config.toml
n_layer = 15
d_model = 384
n_head = 3
n_kv_head = 3
head_dim = 64
d_mlp = 1920
vocab_size = 32000
activation = "tanh_gelu"
norm = "layernorm"
norm_place = "pre"
norm_eps = 1e-06
positions = "learned"
qk_norm = false
attn_scale = 0.125
bias = "all"
tie_embeddings = true
parallel_block = false
init = "normal"
init_std_qkv = 0.0165
init_std_o = 0.00302
init_std_up = 0.0165
init_std_down = 0.00302
optimizer = "muon_variant"
lr = 0.00212
beta1 = 0.95
weight_decay = 0.13
lr_head = 0.00455
warmup_steps = 200
schedule = "wsd"
decay_fraction = 0.911
decay_shape = "linear"
final_lr_fraction = 0.05
batch_tokens = [32768, 65536, 98304]
seq_len = 1024
doc_mask = false
train_tokens = 427600000
steps = 7358
dataset = "wikipedia_en"
MLP neurons of a small language model. Each row is named by its layer, matrix (up: input weights) and neuron, and shows model dimensions 0-255. Each number is 128 + 24 x the weight over its row's rms, rounded and kept within 0 to 255. Numbers have three digits each.
After each neuron's rows, "fires on" lists the tokens most often at its 100 highest values on Wikipedia text that the model never trained on.

L4.up207:152132131119113102111133114149096142151111122135144110082102125127115093143074126125138115118152118156121133119122142120111128116122143182117107131108153140091134099122117117167177104118077109127064115093112097136089105122121156178147087132116145135121162105158121070136143159108125142135155162154119104164077151092143109196147090147180092118082145097106131127139145185107150159125131153102099121147144121119096149165117145117102141148167144150162111144148148151089129174083126151114123128124136157121110146121126132116178123102158159175119145117096116152124102091124141151113109094147130127154169109116078164148127145110140149117145140118103138126127103148103134146106137124144104127160124163097141124144154170115134128155082131177114104099099155084169146110119162156
fires on: " |", ";", " be", " was"

L11.up1330:135131120143156170109153144072140116127135118123158127149115080127114107081113099139133140174117098153078101157094104147136156108102120109123159150132182166131137150121124130119176157110134137100143080090151177121200145122111076141112083188131068103111109078159112135125081112141162117147115141099148093130162129137142149133111134137105155103137108116140126105104134114118135117168122109120085139146086176177161160153122128125128136104175132093118130191151130107099147126118163137151098126108124141100133087052087114137120101129117107156101140087119077138121118182149139132131133136152181129139114121148138127099132108137122132098130123114143145127121103162190095141128115132126109128145090120127122111135108166149140091162133143112149118131110120144145134155139125108
fires on: ",", " |", " served", " in", "-", " a"

L4.up1541:127105147119100100094141146134178098112091152127156121120146141100173167119145145169145126140149118079111131091118128115148114100139145131157160103109136165147113087128141124108157154141140181128110113135143143088127088173155112148165098133155160122114112121094149131072158127166102127141148112132128172144129114133154114138130187143134146088119133126156135130104103123162105080147098121103111083153120075149141091146164126125129099147136133147114116143109151139124103112127138101118083126136128149137126132134157132107135162111165147127159128122146134153124082107136113105160115163073164137128145125138099129107172103174108096117136155121104172158082107155139119125113126099121096165156140133137148097139167141139150103155147116141118143150123110087168154110098107144
fires on: ",", " vocals", "ers"

L6.up493:116119145138104119145098148212139116097116122123132142135138106109130151134076099138113086116153126119115159099129179097119138124079103144135107114086121116112098140127139139146074108133118105171120147133143144158102133109132129129110138167140145136149142132135104131118136124142099135219107116143140144132114112113167127149141144154124105122112104132170104096136123096101133080150129108121112115148143121088133106165112125130133169175131131151089144158146131165109165118147129159076131173083139138115121121124129148128123109135153191159139120126127150150108099085106083123142139099074137135117134151133151154113101116138144106137134136111154132128100146163175156121143145140141161121115129142135093139119177130176134097114184185172102122133109128149100111115146098145
fires on: " the", " its", " his", " |", " from"

L6.up857:135129135157098150149143107149106097121153136127075109126106135132165136118119158090122152157120132128108162102147168135144091143113107129114140132092132135096092119129159134119126132133181107086110113143133124133123120125088095149143158157118141128169175174120100109124120158113119136138103142131181108132115095158122151129143092108144149116164159130156160077118090105110123104096116185167167110123155121127137112147160140124170141142125138134076123105052139121134149132149096167119070155054102125143101103151135111131112119128129097140163114122102120148123129133161098115128150162185123130113105127138166160113119166169152136090125140119131144138141144174149145114136119140143159115116065139122138121107130111139120110110156150125160131092105138139097147110124126132
fires on: " the", " a", " series"

L6.up1901:131116101112125139160129142127160137133145170162136132147128158103138077090126155180133135119061166157169151148120121124106124107125135141122132108150119124122137138120127173136142118131144113094140105127104137152125142091137102118115124139130122129119081117128153192108117151124129123146166104120123113119132179143110068189095120087144080108148115088127164146154166110133143122151140151153147104128118117102124142159137126165128146146127178144120065119096133096130147113184145162074114124145097125119114151136125103121125126151158147135145122095109092136120170090098107124115119085152160129091151104124105086145110125107086181141092102135116083118139138133119131134135116132111150169140137086087147078182136118074146161121171104141137091132139112081119129113140112120
fires on: " (", ",", " and", "'", "c", "."

L6.up1241:115133129109066145117134153109156113145139158150131123132107164131142116095132152098121091147133158144145137137119128154134115138154161144148144141117118143104095142081159123124148097159137153120154088117127102173137113096145119140095144165146163101137103098125105091168139095120129152147119140106097127115115143160090160098153122086099118139126158124136115089119163090133124095141147134135182160094104110143122165106130092153178109161124155157113130162162103164115109113159160077102131085151095134090161110153130121094133111084114137139120150127115067145165188084125166101128066107130167118165109169117143135111136133107083160105165112160090085098107066095119106122156161159142133130130139120096109104118103081120133127111129118164102144149125163109121134137167088101
fires on: " and", " or", ",", "ly", " newly", " more"

L11.up1317:137133135109168148115096153128125140167140167097137133137079123149106083144111118118122135169117125123090149074121156110128125140154110102160118132112119116101136115136110083120129132087120137129134133099112155124118084098142056101154156135148109192120150109130113106160133097134112113123197161108124132141139123142145141121090086124150118088146108165112117078124110171165142099161115149119143095103111113134147116135165150116148134171122127155108167125121108129135089139121133097131180112146123156135129138128121142193123137113128146116142123125136123162111114107170133094141140145129113105140149140150142136118136174080095122132109082135139162191141136175146113134146114127097115104124137152120159105104115124163121155101142134149124129125128141129138086115123122113
fires on: ",", " and", " to", " from"

L4.up1866:128123114137152097141115109088098126126100125136145160101073113118097110141116113118135101122127097129134173129147121145128161147139155120103166120120110156128138128111145144150139139142136165119091120147128167153135135170158111124115112135095168102106118127153135103135119093120147117143085140118161161128119115081138137111113146167150087120182116160097123132137144095116092129134131142088118131152123108158154163104109082211119149073189117113124124173137130195126140087093148135142128127097149166129134100132154146151130118145097088089125127108162181128078143096160134131120125094144124093129069106146146123106146119178100110147090140149085150188132164175141128106118134117120138111132142121089114142157126151114146132139127163164136093127089134101140088167153167117
fires on: ",", "ie", " and", "a", "r", "son"

L11.up91:158142125095123133181134135135099125114096112107135131101155118086109121141171138073138069155138106118143130112128167124116156127184146136160148126110125134059111155153125126113176144163144101085064112085106121098136120112071128115131137155174156120105162132090079111150117110101151105099116123116153122141149148171144121116117145122098155176120152122122150169112091139122132119128099131144128171117143128151135149082137117087141105138129139138175127112101153084158104106143143148105122146142169156125150162144138123099124157127140090133165114155091089150132107112144125164140157095145104153129130126100144129111162129116147115065121179143152140105129117140171122161132137132154082138162102094118155083096124072149124092124113129125134110104148142159138135141161106082
fires on: "|", "\n", "-", "|---|"

L6.up1408:125161150139133168103117114150162114107126132153131158174114146103100120157122144082124113124133127111082113137159148143161140162076127142124078175080138107127151112110114091134147098175124077091114133118102122149152129135113151147134108144121169196171112103107136135142141098141133173183093114104110135135119157126103139122089094100162142126155145110145092135147144144115112126162150165135179142115128143122130167143145142110122147155144135102123107133108166128121148131133135153165142122135109154134132114110166077113099146142139163126109118140125130134128096140122125139135082095082166136147106089093096161141124173148125086146114109135155140140125162147137124150118138116104166124136112117117120123080099171123098136164102138109178116131107064110125157115170130096
fires on: " which", " that"

L6.up1917:127082155116105095124117111171111111108098112111139127117126124131096136129123159122132122097114150156129138102108146090153109128167161114131100118153148120097117115106176161118097162132138104121094115097141070118132141122108102146149156124094114164116137121108139112109124106100112065144141156129120136178131124125132147139138136133066118151127144135111123117060123118114138101130163137107136135073165128140122148107129130162158094080080088164173130129107110076129159139167172108115112156126121123137146123082126134077140148138159124149134113086106113124131127110142113140140136136148118122108141142130059171114167145122119093083107121159142153097168110145136154122102146121150134138128116154136128108114121097185153103098101119144184105124132118147149111126139177173
fires on: "-", " |", "\n"

L6.up1349:132170146124115143122103126126144107122130154150158092151102156130122107100108131093158104126120151121160107182137112129153129104155137118109164136111133163122073133108159163068117154107071169107147129108153114099100149118151156116179124124113115145111136126100092078113135138176110126145167118096130154079122128156113159108124138170119124134142075095108142139104109136123101140126154185142145116113098146120147141159125148160106149166124174117136108129181097127145120130141143146122115180095140138103124139111119110088108152138084123128084171123109062117142160119131120133149121100135124147121089115161104120163116138127070144155152107120161135166133108122110205106136108118127105092087124161121142134119082093137100104115161117140084078157141127139130117158121114135
fires on: "-", " and", ",", "–", " more"

L11.up822:149142122106127115149130154104158058105128144173140113149173108105106141134110131147082132117172160138159121121138093106141113142124130160156157136119102131103117116141158112128187098151107113114107121113129124151123119137144174102117134120101167125129121105135119124101132130125155131171123110135096173132116136105108141116107113149131108137105137102140147156139116127126123141148112111064126118115117106153110125147148133107132148162113126157139091091079123122141128127111165113164184168160130122157142150138172149092107108093097154180182141171102150148148144096128068129111109126128093122120122147122142117124121128120070142146104096192141067112123125144158144135120129154142137157167144112129136107103131149128140120135156148129146102136103144115172142134120143112
fires on: " 1", " It", " 2", " ", " and", " that"

L6.up191:164120128140159146144130166127128163155170116124102154159134122104129080151093129117094149159142143086090091139152150130142139135153136117104130122090098109150127170110120093164130122134143134112128125115149139163122129179115113167148123124131130119144166083081134115100152140178137152149091122136103136154109143169158115093129134102149118145119113119095194133080147092116119145131140100142111148142097135118154102175114139116177152122139140179136106079129105151154141091169097139092096147120102133146150118143086071161144136149106120132139125101147153142097090134103160157120119108072109084115111144123138124130158131170125131118114114142129103146104134146120110130138086111088123084133123134104096145123127140095123085101171114126118119126113119125181137117145135127
fires on: "er", "th", "est", "ter", "saur", " railroad"

L11.up589:114115164137184137135158122118117072083126159138128129088138131094144122142118134117118150150144093156134143110118161133157156159155109148140132134130139082135102139125147133104141158118093139127099123155072120110141123128160139124096054092149139095138116123097127150126151116112128140137113131078108126105121140145120108093149116143110110152106126136121126124140089159107102084113062105169119154119133150119151125126154141121120143124083120108122105104137136153138137121104160072156128150113162164119147121163112119109168152115117080136172123130122123161157131130122102109170124136144082131143138083148123123088127132127092117098116118107126121112183147113159156121151094155108133124093124075164153162122130135180078060113144085099136134159174116136133094150154160115
fires on: " for", " with", "|", " won", " had", "\n"

L4.up1210:194134109143083129131136103144159094112144145116144091110099136070127165128131085126121123156136100111088116125103152154135168131140131154122122117103118117189136178140101157141140085147147120093094096112135108102122134104146119150131130127153147153127110087123146162107106131124135151133072174145115092104144080155117114128111082101131073117137151138136135167164116151103131116150138105112141071101156147105102155131143133101138094099168120128101138126134139127128121087127091097128124093112152127112121159135188143113141125118189145123155150116173147154117158122111137086114143104131125128135090155139132100149132117080126142152121135151135123164086116120134106141158121095100150104141106097111127136142170136167171100128138157114072125149157115098109110116105111139
fires on: " by", " not", " on", ",", " in", "er"

L4.up315:137138119140112108112148132143133161149121119146145079129114107087078145130124140089081123106116123112161113131134142137130115175129124143149133155156131159140114131120148126146095107125135112150131129136120119145106101129112124108120117169136184145103142162153096196107120153162116131146143146153082152140123149138113121150080096170152098134090131161152156155104109137147121179171124168139120165071114143090147144122129106115181129120153127102157157144126103113121144123131067130127115104170139116098155112123117169125110149131115188130103119151104090125117116117128123134193115087140163104125134159088049125150137145132126150171147139147139144127131127153094098142176145109127144078161121116135111135106123125138122109137091141134132116094136097131167125134119101114
fires on: " of"

L4.up482:115125109145124113118186115145083107086117115131127147130108112094146160135128113147151092141126174125102102152103084155134158140097191117116137135110147147172144126148121160183131129145142126093130124101156115109130122141108094079149096142118132109153140125119109118133138159075113143107083167112135151137144165146091133148116140134129146099142146114130134128150121133129167116126160136183132081110127167147161111148107127139083062165127126115142126141179117172090103112137146163153125118134109101140116144101108079107155139123134128134167122117170142114097137095162129111120143132079087123147119137142134117135118130078115138113133125119145164159121149145136133158118149097108108124114125121080090128143116126143183107152126116105138180106131158107131115156083090160
fires on: ",", " in", " on", " at"

L6.up673:122142185132125144142095140144117119111133176165086165131103121150153149094118131086094156127111112112134131145147114155123119094134141103103147106095108078158140139163125176146136112146125139100140115115155128142124105099123107158102123105117158100124131124125127126093160100148099132126129135136151157131126170106163123113109146128146114117173152137070173154143090134134128132140139140128135135116105134136104149188135091163155113113114164112094108122155134150164122108143174104106120162157118129152168117108146126103105145137102091109129130113152082144151132142135154112136075067160153116136133100148087135133172101149096183129154144124135111127129118101129112119135114133105164148165128123108117122080112114128133112160183077132146113093145116119137151138158135114
fires on: " and", "ly", ",", "er", "est"

L11.up1199:089127100090157124122178074114150161149094166131137132155125102161116170116128147083129133152121171154084137106125115131075076152120113135148149134163077133148103116121090127145111140118113150108153161138122128134143178118156130120053112141132156156131146119102126107103133180163098144151095147104138120118127175181155133145146130077140064128133139125135103115111119095119082110140149146163132144169124130178102152128150108157140077148150136114132121088120113176121137158126141109116143112115161131120148133122097147131144119139117103122120118109086097155115111124118119095149111122148094146107111120148121143106106110110087154148097136145140153131112113112138161126103125094145105101135144109135092154128137129162137133091172136137130122123120143128139165113095147117
fires on: " |", " ", "born", "=="

L6.up93:161145121107109149121095146112167112073166126118127117164133131083156159171119178133121140160131138135132142085099137118137118107137131113170114175161172100131117156114136106133143095110118105132127133091125141121152110109117132146113143136175122097146104135120108173125118105122157151151143161136138118152147121131156141121093148092117143130126128143137095124125138128126125139123103136080157136099172109116170173146099148118136172128139148101134143101132143116109119148103137131143115111124122140065138143092088129096143150131174154105077134137106149144137145121115134160093090130108144169138168171125128160105093123130126139148093136115173110149132169108163116108139119106080158191130132044090112151126095143158107157136137123160176124164096128128064117124109096106
fires on: " that", " by", " which", " from", " music"

L11.up679:123100140179139139131168103110151111160136205108136143157101127115124160110133163059102154125125096141081120130092122144122167153078128109127131180117141101128159196125131135112112148113135105086175125088110137143125163166131115137140131166102112139077134131145129127133114121126138099092173110143122092156143123088141090159142192153102107087158133099150131106166134084114124132092148149175134130154108133111144114161166154122112135157138111143110112135094153147167089111108139150115145139112163163138108094149135130152098122126134134104158149090160152165131112145137090128145105085143172137136148107105136155138121116116164116141118118155121121107116129126104140108116103120096072151103153146098128129078131130152090118125112117098132136095125104134151115152131148139
fires on: " ", " re", "-", "a", " E", " A"

L4.up1401:089114138140138118099149100138139125120121139101139116142118156098112145178141120115120091116140126128129134106152110156122121145114133090097149148163125112126114137110152116128130108108149096169092146116153125121129118156138134112128138177134152133127135134139132149113099142114139113111149089176101112127104139101117096181128138110157108123132158164132130109126159130081164174168136113132161148114106126124118142101149152148160145093159126101115115156095134101136162141118108099159092135166125151124116106169133135159111137134124127147129146115142113148122186141099114134113086166124072130104140142113117114129143118126165143115108142113177130184184167075098154146135091122160133115164123119121112165084127136140091135111095193131153097114099123126098096119144152110
fires on: " to", " of"

L4.up780:174115157120098166172137134125091124161123111124186080163167105134100125161139129097142122154167141112120095141100163093113102108142164171099094154112098103118139134131087103162126123103102156112142112142166158168160121127163141145106145144112156149092121100159156151127124127144163122113130145115093090120097106152159173138138162132143123096122145122126162165100128146181145125109100146151078132140119140098115074092107109125119137156113120124138084149112126169119169161123091148111157162109136137147125146107136142162147108092081134120128148147123165133154124171113115095148131125111086157132072163125117143130105131104088134150143096162128122148131184165129146119133112113116142161111136132086147162099092106157087118107104107136137127135125119148153165126135134136
fires on: ","

L6.up1770:140154146157126111084123115135098086098149150139124156143134122085135111098104107136111107152096115139119111151150102147143120065149134060147157118095100145139152159092158155125169167130119160110122128111126109136121095085140085158142154125097143159133109110155113172131138105121129143158150146085140116086153143142171143127122147152143136111107098096140170152120157187111128131116125192138103120097076103122141177132156110140129111144181142087110114160136094109102073151131118104138126194136109152134192146111122132138144121148138140152107170111124123173170159097116138115141126134121147097149087094135115164150084131127141117144176112116122108115106130125156144096128102135129119129149147157099126126156122114140158130172169158127129106113140120129112092165113135098
fires on: " and", " or", " to", " he", ","

L4.up57:133173133194107155140123115103147147103139124097113165098101111129139088142139102129131102109129166131153144135120089131154129137098115135109106153110102183060096130108175113131097140121123132099124124134132156134128116167110086124140112148146151163117147146154119095135059125147103135133145127164132133146170120144136104152144108118168134174148110138078095048129119116120142168157120148100118103105145130107151180123153148155169160120146116097114180135133177105155154134106125075155113188134112130151162139133092112105120130118124107120175124114121089148148133120097146119141140137120116131086101130114131090145174134112101129137159120147110149161161162126124167091123135076105104109107107156131129179128151102137158104145153111129090128099154128156118093131115151127
fires on: " of", " a", "-", "ed", " first", " der"

L4.up1309:125118116141116123115126123127123133156127076138110122103138125117117099101121144146190105121121148140146084136138071117131135121146129123082099120116107143139150136125167144147142132138185150097113101133134159123117144144087125128128142129120133113145127141114140128136155143167166115071102145128127160127086081129109159151118110107113124110082161160124173175169099126137189160112134086139122124100101162117111113089111162147115118098171165177171140146174125119112133116120112158123095142111118155136099089104116127137118113076151170166133085136134166128150162094109124107104096157088113155077074143146088143142127113124156131139105118160122135142121157143115093160164156094081140122130108088151131177151134097122123135128112119139133162119167080146114097152097102161
fires on: " in", " on", " at", " for", " under"

L4.up478:133152148162125141112132122109148132168138112157130142140153129128074123117119132118177112087119122128160134183199107123129145086145164132125137102127156103068141154135168100142090121107129123079088149153139078096138140112142098182118121121135156118109123101172111122140136189142150170145156128176124127129081097129115129125116120166141118111151152084128174158121165113147127113116121126150152140149119119107094119126132086119123087185122109130132163106097138179143126132154158107090103122108159092137134107106111133109152133130125120157072144100140107107115142121125127135145130170112166162125115120122107163129097092132114154079136157146117097094114141147151137144116115133139121113118142130131156145166115104176117099110107152102137119144130152128101106090119145118
fires on: "-", ",", " and", " of", "–"

L11.up1260:166098166116131132153134181106136156138128090165122153126118133106138138100145142121132124147146121155119127136120121095135119102137128063148136110092151113100148127130141137151094179082129123129124084137131134095109146127096107185175127140125136142128103126112146141081119163147145079120156122120111124156148143128114141149119127126103125072132129108125110100133120101126126169122115124097118096166112148177140114085128124151139123112160080129145122131163129114097146110102085124142120148118178142096087127146105138105123104117123096130134111087077118127140138147128133121157139175128148160158152102163136140154116134070144105133155092090116147145140149126142102135142088138113090150122102133122165149095122126130146099113150193089128093111134121117130102128152115152
fires on: ",", " and", ";", " |", " of"

L6.up822:112132091163129162132112126111100139174099141127112147116164098130071123150122144086131133115129128114124140142129115125167117141128118136110126139123108120103128110146140070135127106108128167112124175111146101098152057090119130141134167113175133152113097077138167151142122086124113131121118133153135089149115091143163121130094130147173091103110183065139129132141152143141106100122113138145143112153145105172117175148127118127139152121135142092092125116136096121106067107116109144145151127141125102151102171132120101120099142135145103097125117149151123167149101132136169115161106126100134105171108147138134149150100108085093163096167135112125161121165187144130133136174144116125107134170182107097143147130129156170157154100133143138139122164127131127145121070121122135
fires on: ",", " the", " and", " a"

L4.up1258:123126154134146137124134112144149168087126114152130128150138139117107144128103150114094082060160125125132138142104130115098108127107135102132099109159090147113142092083114164173163147140091145105135121127113147172119128142096155156113145152115149062165135106110110084145165100136156144122139132134129141164138177125125051204138189152154153141106150122112147117120147136139160122089095143130171178093102121123087144122128116155162160119095129106137129088137126123105173140160155106114132136123132149166129111123089139211125132149091086146142148115155087137116134133150128103115079121141113130099100113108108145144160150104152120102166100133138157134172136141103132121152111110139104151142114135135133109125107120145105131108123101134134113112144128118135123113121170109
fires on: " to"

L4.up1667:109142127152137158144094144125115119107128131137128133128123121082140116160152143119155079102149119149125140099130153087139116114147156149139123126169120125122150104070133104113155131111146119153119122145125090113138120117119173104166125128162113155150131142137149157132089133127153185143114195155080149099126137131121170149133108109118131132112101108124112153168078094094071103121127138115102145160147129127091136125142081098161072156092126108114095127148131165147105168127150137128164147157156107100131138133112110089118155115128145149171147126158099133122143136170112098117116104181115168125134151124127131187128149121113168131109189103112132140167164162132113129136129134129113109141097095140084111131124116128128122157132121123141121148132125135132115153123128114
fires on: "s", "man"

L6.up1061:157144121136116117143156090055120125139103139129151157157128156116099135150115102129112147084140150152137162103115145156124098144159096053138113144112129163123124138098120116126148142109135144125127152118158102168148126064147154125128174121086098132101195181118192108139129125172100146125128118122136058123133114144123158078123119122181102142102175134123158161150172149120119111123111096135182139123137112148149155140112148103108195113108113141121142094168098143089121104125122139114116135129103137143180131105172141108104115141141086123082089110135090147110192121113128143131132104106138109144154105130135100137124106106167127057157090080143121092166160137169127147133159111121145123178098118168102129122140126173121130136133123112113159104129125141144095107133115144
fires on: " the", " to", " a", " and", " by"

L4.up1561:062112122115148101120151137113119106110125140160155160194161131131119137124100176133144103073173132107144113118149106112113097180169106114126087135109142141104140155102161136123157166137160093146117105147115149129107079169077126135122091129127188122126114133124105125105165121119131127149142117153118127134137150110150125148090099106126067126093133099123101145151160119090148134105162164146078131135127147138137138119140133153171122102150101145140135139150150121161116130130082131152168100110133145143124146143152081120123111145099117090140099169086113179140145130147097143091102173120123081126116124163142121125134137136147079166144147132100142118136105130141133132110114132121127109101084157102112105129123135124110073111095107103106134162108134173168127148110088136
fires on: "\n", " and", " in", " since", "mini", " for"

L4.up70:125126124081117141156129156086136124161128105095117124147150130126160125150153139121141147102179156194141152094145205111130169151115155120138120142107131120132131092101129085097165103134135125143110132139150157089107136150124102160136145135179125170149139142112141146095106131110126100158105060128139137134114170138167132141123140150115117145160117139162131149129114079149151150109055110139141108113131144139124112087124105162189140156144140126141121162140127073155127075134127093152107137127100140122150111165142104106133106117101126077139154164123101166086142090138124138135125122101110127111124110105135162169117120139113166159187115111160147096157128137123119088134145149073106144130069127141119096110135114119118125118154156109114085135114128169156152130137153123
fires on: "\n", "-", " p", " such", "|"

L11.up1033:141165125155120111156121127119108143105109116144126155168151137096118116155117166118132156174144139139136160100127161116130153047102132115103141136132120125117154153107121113131162118168150103087123181118121089117118092088122102141134135115178151098129145144127129105110091134114148128102126100128111191156080111150114147119143134098128116090132085120136139175141126159116131108118116095130128106095108119087126114117141170113135177134101085135087118108117140110127108134133161144140120133133177144140105120118127148128132124144142138121079132128151136139104126112104110152154126129128142168167143143114155133101115138165123114119134116185104131133119106107129109094184155095178145118123069134110136113133140174119128132141092104060151135130115137124147129152098132105
fires on: " O", " I", " H", "I", "O", "H"

L4.up1150:129128124116099118108131211103129149148090164108127160144136152109160088159101114139112099130128097130156114138087155114121117130162130110132131107131143159132161151097152111156150127158123118148058088164132081132129121137177148160110120155168117095124129151158148116134088115146121098139130156130145100112118143134125127122145078083104116159150120102135142158161133110104117087150157124173164105134123107181141112162142099113108103139124127107140148091139133128143138162112156101150096119168159078086148140135128140132156118140154129128098124113129113136097092138159119140109105144161164124138124124162149143149093135169147123103117156101096132103166173132164144109138134119158101092108134120129139147143108127179086171169117134141123139154127118144073135109119135130
fires on: "s", ":", "ing"

L11.up1544:135142125151151112137129091123123102145129100142093134140123145104128134159143137155145119167184149134120139113132133144117133167085139116132148156109112099083105070158124126128141135126148135128171103091132129176076150109100132091152068131165123101107120154127137127164119094110141098113095126120173119104088145142124139087112129140142156118120134119120161140148134112161160085097144120129126136105095107134139123093135118143195151125104103134143126123103157093160163148149141053109114116163161169155115124109132082140151109141162118110114148101141142101044144112124123136160146163132121131111135141118149093072107109151119166107127103126123114136098125142077162140146141091122154165150125122127072159093085157130141129143127127129154156161161142119158107096146130112
fires on: " can", " O", "-", " could", "O"

L4.up1178:140084135145151112111127132111140154143077162169164211150108149129108118137131146153107115094128144132149082115134100092134114126138127110160101116148139147130112081100136129132121125088138128143109131138116117131136138117159093111096129170121157117147153139151164142075139121082108150098145111158120112111146130113139104088137121117100136108124125130129162090113130082120165122141143146119147131152165112134129141150096141134134125076168108113166119122141099150099139149156153129091098152168098099147162148125105129157113113129151131149134101094115071077108110140132099125150095170140131127136123078141110149124109141139101106071135143124124136130120131132131151105125122129115137155111116125156099176130112152091055130164154150112125146119162165141113143113139133145
fires on: "s", " ==", "=="

L6.up1438:138087118171133126129121136145131108121165128133128115112099149086044140123082111139182147126149105135092155121108104151097146120140110098119146130097099104119124154142125158143109150121133120107146154161105125122104148129157135124118126125158162134121152150133129155148102101110142149164116139144058113149119118165164123114127114088148095169093130156118128132134127179109144099127155158121147106125134124066127136118133103131142123101140118137162123132120118153086156090081126138095155100136141125138124120155137137125150146118137130119166105074156146147161127101130110157153118084122152113134123133183110144098126082154134084172101120108136159138116119140154131123129166160147156133117121111155096150112143150202115126137164121115072135134095144144103134114113096103
fires on: " and", " than", " or", "."

L11.up1603:136130128105125126079129122119109181082136139160137121146107141141080125100166132111132137128119118137059141207115140127101154119112135152126130118091098160104133140157162186138134125105143090133130134132109129086158133144117092101165131138078139110135105109129163130108139092102112100166082122129136176108099190111131150126106141119110138081142114135156131149147133161141106136136110141155106156107128158144146146137141114138123080118162140128096109165130164159100096157121124198136090133086096139121142124132151131160137117111083132133105091135159104139112134140118097159160139130159144131127111115105092105095112130161105137124114140108133166145115141119090087118123123110149152172140115080134126132127131113118182062085129144113147139133135119127158169137134095138
fires on: ",", " was", "s"

L6.up102:116110149130132109173131104154112127151118119096126139163151132133133175159116121165145120138113102091066109136126147112136124140164081142085118102110171127102098142139140076166126119138197140156107127117163101133110146094135113136102099118183123125164085143131139127123165124125098146133134137128176115134113089122129108122086132133174056119166143115130130103155114159096109133122182155128159107156157120115120113107096144162192143135135131106094117128051124146169099098169162156126136097135136139105145163159127105142118125130076113177166122149124147100123152158137115171131099117178124140158156148120133159131101129138145142107151125144123110154136114092151112105100156132114144116126073117185109124133113125101127080143149132136129109107112153063124113092096120184
fires on: " the", "t", " to", " and"

L11.up1726:142144158126124120141188117107149133156130126135126122144115136158094153096120137120148107130112128111117149142121156143112152160124150149105108149137110148086111156169124122086153137134091117136172135121092149139154086112149142126109124145150145081138128115146116112113104109125116127124108121167111119143119132119107148140126151162179134126155128087147119094146141114131085173118141128124125187088136133108126123124141132126135094086170135112100127113149110133127122117120096153123130154132123161128102149167146124132140125135148133181083165093171157113131117178153151141163128117136179132150121103108158140131181133136118115068120108103111112129111075107105143153183100115070133117097108162144143105142148101140152120099123128108075128130163131163120145177157134114
fires on: " I", " A", "a", " one", "A", " he"

L11.up983:129142100132121109118132121087111093141112168159123122155116129141152139141108128123136084128128151144120103147093118133125117111134120131135176117120106118105146075146128130112143130129130085068074103110159127140108081121097119137133098122131127121114121116121107147096130103124169138157120133114119151129114108072123184156088174134138108091139140170119098126136118132111145140098137180117099130171103113107124130109079127111101163127159127133133110207114148127165089134132111143149120149140126180129120181132100123132119129128119161125130140137129111120123085135154142104144097124127152068162134137130125178124128112126088122173164123163145153133098161162160170142107150113130154173103145145129145120072160126150100120136129144127125142111108162109182121104130122105
fires on: ",", "),", " and"

L4.up256:117110157148112166075136122074150127140157105136169159130064164135112114105112139181152079127118153129149122129114122151147166111147157111166161110151139145128167161119135195122140152102137123109128088095122125127133106127107105123125124143123147137149078089122125145071143134129124139138122106096116153138136119092108118125135154189166105127128127165065117115107138095131172113163160121090120090145089066131119115158131135158136150143148169141159130127123123121077131117058121158100104144133138141118114123127133143128114121129162130129119158112143128159086117115133113140139148156117138119109129149118141110129117088100131136095104142145135137102127073123149080138126138161122115145169127148119135088130147117142134201139122152075149148143127152108119139143134102116
fires on: ",", " and", " with", "il", " as", "-"

L6.up1599:138113095116112163115102116121132142157127116173139123135143117089125123119129139131096124104151110135069141145116117131089142120115105162113140135088151119105153144132123122109142147097123113135137150125102059137140105144133170150123080093161147153148109110117149126100099115142146152114127069093121169117053156141116181170128177146127130118086139161109120161102145126138151097121119174156111106118138129165182122121153138169116119158115116083124104125132130128092139162125161138133107096142089179117135101112148094130152151120130112115130089136146139149152089153141153125160124106115113094183118144101153150102163173122062122145120110092152093147153126135090108158105158103146136140135144083119089136107121135108140135118157136140134172154128105131149136106148131141
fires on: ",", " and", "\",", ".", " |"